Part of a small language model's weights.
Size: 9 layers, 4 heads of 64 (1 for keys and values), MLP 1024 tanh GELU.
MLP neurons of a small language model. Each row is named by its layer, matrix (up: input weights) and neuron, and shows model dimensions 0-255. Each number is 500 + 50 x the weight over its row's rms, rounded and kept within 0 to 999. Numbers have three digits each.
After each neuron's rows, "fires on" lists the tokens most often at its 100 highest values on Wikipedia text that the model never trained on.

L3.up66:502481600393591417545493454458544502535354481485546497416441425509429513516509504455486496541600452522430654497577499530522500431599423460533505481480527526489494462607534481513493489558444494559456493556501415504486555472505472428562465504518453456451491490458493531542499520505536536575549480424462527463489409492494527492512476604500444563575605491533573428570394514478565579468476455488499529552525528492450486460517495525497477472509567478460521484586540448581537430546520439445528401521530465493519437498509477504405502468508447434520481504465476491479476495431485469480423398570507522454462494323504526538510536517517418615522541526543525460332548530539438537509486425451547529537565564536390509542514525438546491477512529548458500517434451437496550564550543554
fires on: "\"", "の", " /", "'"

L3.up927:482453510500527478483459570554482528518478500476510505549442485559484546519412459440546504465455496525494549505422494495554464600598526513476549473606505463608509551484534633452478540407519527519453371461472439484481533439560645418510535593498538575545463544479499455440492451580455440530462515543472427532518447492532456498543472458389488523540421511482580495530582495488487490474486588496508465462463432496535580479580489535453500630584395404457504492520560500490408559429555567424461532498451509508521473467507468604427511563527536467525476437593464506421496493488369473497469531590543525525519543479588534432537512526449461505477541450502420546548423503493515471442521486426510545459502546419515561502574481579613597457550487509524527476538462455556495475497561411
fires on: " ve", " stra", " gra", " Ve", " Bra", " cu"

L3.up805:446448478487528575421449553532482489334571459540489527592471420566487544503398464537415577529410483434470465493611471506494513565470484487472502544561493469470548466582530394461557497467470488509451461528471454484404447437496572544501391401498579463530483505467520448539532482461480533508482439492557389518471432499567469461472485500490481524427495513498575480494472491533525581466515452510423510504505593533558565418523576489595654448633554499532551454504423548554456504523521510454479390529503487542481454495450492473535501463479426479491484570477509488541521456638464494495499447436489474470428553534405518567518539555481454432514453540478490410486432594526479555478491526520465550487492500468537441566434499548585573482458524542543538631490436549570452514510449505
fires on: "ed", " him"

L3.up695:456485601489548364475525612470484460507444498663422516499474581516500519458498523492510499428565430503423529466443467531517524405521522465451515473506512516566382449532507432535528485511456488505532502480448444478521573500406502525501482555528414477519498502450507577543545481395438433553451473465483500332572461534497490495528473550643561460574406471445554545500524602427546495428529409488514499395438503580519506511498540467524530459561483516518546403442489524444554541587511483518523523568551442472520395482537467466531509553545498586563508413486512521546559526465511569530540485517499570581505478558448505469527518509462553539533480516462459643401541533510484496561496478530572520442535484480371518534398474527479504421486517505438529588537550484482502546538528525
fires on: ":", " of", ".", " March", " in"

L3.up467:422496560465434447482480473474521504476488581592591473520511549549541529483478535505565488463494591495518596525531608494608467486517586545518601467552493478609374447529399481538498518457465486494572448510482542434543474473556540473512451424538440579468444508538479539502526510477477476585523526475516528539426483443547514447579437547528502492490549485606498515470491568468419554499485565501511502414498552544439455518617466478474463477474474417462534567497566516386527530473474439505453555527572446509464448373484510453537477453504377490424473450529346476369404506491583459544452475520495461486493464455508485526570530454559520407600486551483492474340527476518504466465496454566498595539529577457499560552453498520506511494535506448531478445530471438530590471499498528
fires on: " 3", "$", " 16", " 5", " 4", " 15"

L2.up636:472472574452556498487486598404445503444537546551493555502492503489391573504433506583428507529557525466531545490572561622507523469539473476461511447481534448544537474485527510551489504466471534513542456543454457499491526525392407601508488419522423441554471424483522452578496485473547534594504474480470514523453562478533473393586554490614498490525537414529614496529451482380407470477510417433503541560598496555536533519489460478504466541491527520517490461460520491541454409514444515546493461500494501493490465503381368461529521498478426377455509547528404472415508595514529447542500477504475523445404516485514482562504559458453485481541439545593531561421473509433462444543504575496548521520627503501557500529561456618523512525533501473526438575532561492516633482553462434
fires on: " album", " single", " band", " song", " hit", " film"

L3.up14:440455496533455544394473516537418506434488395529430562540408480574436496500542449514536531480438431495481551460462474518460450494527530351515522469535533500543471534519580510484590529448458487548465451530472372538472493530435491587494620561482612477481498539492564568500504469485464458513536462529519453414571501498530491410505517522497524570446492460343515401540451440479402496399503481439488431522480418535527630459554564534451566477528486525489559433552503517513544570469430562550521441445443502493512446476458454509562526571495568503539452413516510511505534392481514443491519525572481478559516562563532473526506479582486522471408479556434451454477497499540459474527514613521545521452522474509440559560605533602533600512453532502484587535501527496545471474494626502
fires on: "ba", " ri", " pos", " love", "nis", "one"

L3.up965:432495563466410447343510522546483443527487513503465462488460600481534563603465432437535513491404545389568507478437606576480459545556465448484551510487448466593484556507547533456530550419477448487546497506514491483578453589566637583453472533472542603504423443500561541420506390485458550513545532504415480514476483397547472510510451459513478392495537469500553470481489542598505581482480496488515463427584464524446468507558557498530542533489454389478497461537508544442449541485553516538413473493442491580448498511526459439501539573443504527452427528513501472394514461587532465445477585483494500539478514505470508459497531500557515596521546526439418507436504462430440506466492546467512587500539479411407548454496524530443506504477510513496393417518496429524549397447555466
fires on: " Rev", " dev", " exc", " inv", " rev", " prec"

L3.up707:481528494401544464494441568523481484465430511494434530508473551497392552552420473555470514516507517448430569423546506584502502512474561425551522561531425475568546462496471436476469479437536424484539415445513475520417502494522521496473490387539466449526490478463502583644550459498429501526484494456409472463510399475488477539493470469573430521465486455504526407587530496419542499398532455514464546501490501519478559491412544467588518441632478560465567384383424511522590496616579505487504510539466479552521424486585509523500517627565533554543483548453398508527498488550525537503499513498414549515498500544515550453485495482503470552592540531452398550534558532425498448453511506502555511446541524493471413472604488512425586442499477498505528640494472492481461445558588515
fires on: " On", "On", " By", "In", " her"

L2.up177:430495471538448430502491404506471548482536521477542496526508634494543542532429475466482508459481574522603421477559599575470491453509570561514502493555508489473466428579421487565512513438527518551533508449453528520567525603465469566430490460471588442395494458493468540510498516496517564472517572595525507547470563430541462468467522498519432496493578557475510416487485571545415451493515575456564489538513568577453526508500595522570509473397400459451492410579517481523628449474464574449498465566439478523507636472480477452495534564516460495457486373554537527542413544518430446498553466476507474493527578536422440513544524487529523540513457504529474541478476519624515471481591547462451548454384494459547419542500582434417476507539446466551588455527530474533461473545573432
fires on: " public", " fa", " financial", "ological", " thr", " sexual"

L3.up138:534497461401542488396539486544473512541512452503515505503462427479428474580515457500513512498542556467478504498539480499492498584459415510513538478433454571466528524568445425525486508498387412445494496385481492486568521485562535416500556464471451524440481514476554567478524464602483508569489457462547509482537602529518458537500480499554480481581497472523441429516512480474577493494497476533577561495485451481432535437437452476566465445464468471440582605491355500581521496502597485570491475510539500561621451476528534559428517541433580537567510549450471513542470497625611491500429597483448527488519524539545520538486536441489474507488568461397390521522520554400447582540520485571539505347497620585488528488585499567507420500499497561529490609443534502498476544569440471
fires on: "ing", " Or", " Ap", "ating"

L2.up197:427481587494424449423473443469463482467596510633450528488510564540534510519468482522503480533442558484436574505601530563486508513490549585500514471512445485514370497506443541538567491504475461517510452496544532485540462489453594533489479429516495513459506511517489576530547474505475629610537458451549496506386439521523529438561445575455465499465473437570449462538519569573463560437501543466510448515487467468517601475590432536595493417489525545500484485548551498437508478523422482444541269481454485511478448477427494459552500452551584376436507576487481510471493464552504517506524506420501482429517484508440427439535507572593525456581492443541526507390504564442503520534515432526544621495532525458494507580570463500535518487480523367533511562514502458521494486498457427
fires on: " was", ".", " were", " worked", ")"

L2.up298:505513463546485610470580489505506502377523498492416480421519522494483567539445429540468493477486538420544427506571464442503496539403435453459539497451447528532510477620512430464503483601535387519486447476538439451489557458521525513480434547438555444422490495570534431437518407579495532554507484650508504517508463435546490493490489559493507483431521527478551490561570440479592533516511570527494417523504502427479508482592453520540445496468473508563473577544541529461507508420393554468465429476512479531495480415570559502485521388492579438465473476482399552515444458458428495650468578437500438529429528423455465514505492488445510474544491556421438516476457372434491487516499395469457484381562606492490482571517546509489509594491464489535476547529472525464453502478439431
fires on: "ing", "ating", "ting", "nt", "ous", "uring"

L2.up874:511449517548510438525517525517528461494474424476496520526500482463603518514419480468481524531396475505488509491478545542409504397486506460532542397502490511410544513596461498460536521569502473553532498568490514481449466535512494410502566369488515503446444484508587503539473616450539528425440455517567503486458375457470483554601535491603371439451621452521522436412419528531526563483522646517494441524515559466541565486512463491513448526458519458506505517354462511505500436538502564351526389497450497513492456538499513538536501482493511499617506485549527531480481544511444469501421430525387542446491492391479476531591476449512391532490559460458522493478502501563572490544522456439507499505499483479578489500585596438538452572526485431465521521496525487484614563525539555
fires on: "'", " art"

L3.up110:431510478552550491574509596567550505461578441493445518560442556526533525553398557520507471571517498540483504434454486505452520474521530523526487577531473468454575473591602473543509537512449376586516530442471527493498597424439523481456538409533556548458499522480515604565477452545424500420356436591534566543546540523575485546521623530506545490463485496514528563443470579454483480449491355471508526473504581548425507423503561495519549366547500544483544456524503579512509461491453559445504502492467538487497565572506425452540501553432507506494462478506493551647460475420473483528579595430425536521522524455413601462527501444544507480460540489485446536465459526475432558593567505482459485506519488500520476580489478476492474580519516439516567480483532510571382563503508451
fires on: ","

L3.up643:477477493479504396434504492549478507580550503560557488468467412415497508546482487417545518485566497491480465482457552476549493458448430602590492527520509509480542496452524531481447519491447487515490537526455466520550498577499529436480520569478466516480480429421581484472497493457515542574519488581448461468581508488552486558458548465443542392476439445470492553501536469439461547510492540485540565538575534473520526380464583509546484572473521412514397465467560552512532463542397510486458537447426430535526414516397526481549510632509546578474534595506525523521598385653497497551466541406501486581546549485465478559479500548577502576492425454607554610570474470511507497487608439405463500448500505473540454545564429469440466464525502564474537450566574449526527525566396451
fires on: " fa", " Ve", " Ec", " ec", " Euro", " Fa"

L3.up705:485454507472486475612498539499491448467490575583648457425517597542521534522508497432448511368423563529511391513448453466536504606553405454551537476513395504550472556440568474436457548388495580503561511498518527479538590536607560462407520529521465556474499450526543468531475428468508486540485520510554534566480467410550499507472478503475432476548559550543493536476485466490438481530480493503487514531471514488536496515561537511470521521540419411508433515487451493490397523477573439528441586450564486529545500520569515476406520471471438512486486374510399537495454490605424528484363467558493496519538530523590529443506458392540517444515517543505433529491439438442463448509527502520458487474499590466480576516516536485501449487504459533577550435571474529492668398461492527
fires on: "C", "L", "W", "F", "est"

L3.up953:452495509521473463474450505520503482480484442502514517532500402476549546512456475490520559456465541518544405518518601543430489570644545466543520549573495514437504484480487503517508489473537439494551524515530554505467543546465517499444581571498628424454469517549545456433558463459464487508451493600532432474525546401525476542483479469491410438522542544403523445531518488509446512513511583500491409485538553586481564477457537558444471581465523431431350444501406482548519484441421599373525471571434499469531483448510489469480530560477486494536539453533503501579453498552398395487491424578548474423560507513490537467558543507456488527460468422470556596516408475533475505504604561476531522423484559470487439468539626468451455514549470481530604559563456404524515479556625430
fires on: " fa", ",", " Sc", " and"

L2.up1022:530421504556575526563543433487450485496543446519529540633454511546555537528501444513448494527505455530541587472565538592513458509498538512463516442560551547532511586567474569397383509466502471572458477551429442499464479393496554494532510446478481480546480508500594513494500545456511548436526524436502523509415574507535450565576553497564506481487491433484445455513465448535527533443500456490472497401537587478553547509466470547477514481623517586459572445449539498520448509487525596562507430522505532604502484510461427584522537538441547444558532568566467504480519579482478475559483526542501496463540527395570585560505510466432441433512492467539483493480500510456503468564466482521484586497417519487474499484470415510731476537565514444418483593472426470550473533535435353
fires on: "'", " lo", " Lo", " Gi"

L3.up65:443487617524469544478492489487462451521493440543466503537510488417450523502451486488523543475431575445499538483499497474466468395429489500462556460446510547499464463494494525512572478424478519552556497428466415351561458502536535581470413420549376530484461466530497507549521542501535526530478540632510482422484547472520381472598538444608511347548476489494499551419530601508488525445481485490535494434430400546597471568494509516505440517524527486445518471372486603486541529505535535551460471521562436548459514488469433513545519440536516486546520580447510522436580518575557511547476509472477583542480465509491473433559561505467474477529462472418507462509567630538421464565508558397576491484532530531442545554492480661509561513555511512441441550549510514503548427501526450
fires on: "–", ".", " @", " 30", ",", " February"

L3.up764:462473542540476451518514518497472496527463534481559493490458624470399499470423544465454498451541518530442540491486485542517524442507523525553528515482551535518471497442510474552528502503496412616576450545484492466509489449356470511502554447556401537471488506484438461547549561446455465434448480498442505391488466533483470404644502565551452472529471497523422498468478578505417520487508432474456438478487526601470489507420533498511518498582501503503523428408512473548587553451516440519492528483460460488494409498542470506526498628547456428567492437433434564522541507542532520430522529553462609453510478354542574463506508508559512507544535527502447546345564597475403479558520559446536518455399484446387536528513550492444446429526517515501519622623531522545567444528545528
fires on: " |", ":", ","

L3.up245:425415514354532522499584466469507490557369510575535462517509443466523552480449497540498462515585537454520418460550543518502526527473442467631522506405351514543478443493455476476526549533490430549631471459472449493545559413408465529434436443530526537488495508499489507480513431476448449488452507554531522405537407506531464506501461504448560483485560435510492604575573472501474559459456478494456525495555457499464525499578486499488534361550501398508412393530512517518512454476534409545491550485526476542463376525562529474410471510506509446556370431484413526510461517417436522437568515534542467519600495578482555506487498478557467494514607454486507457466548502452392525513514529474507525433538512500469486519416543504501571532551443428489516566541530541539594528507559491
fires on: " |", " 3", " 4", " 12", " 17"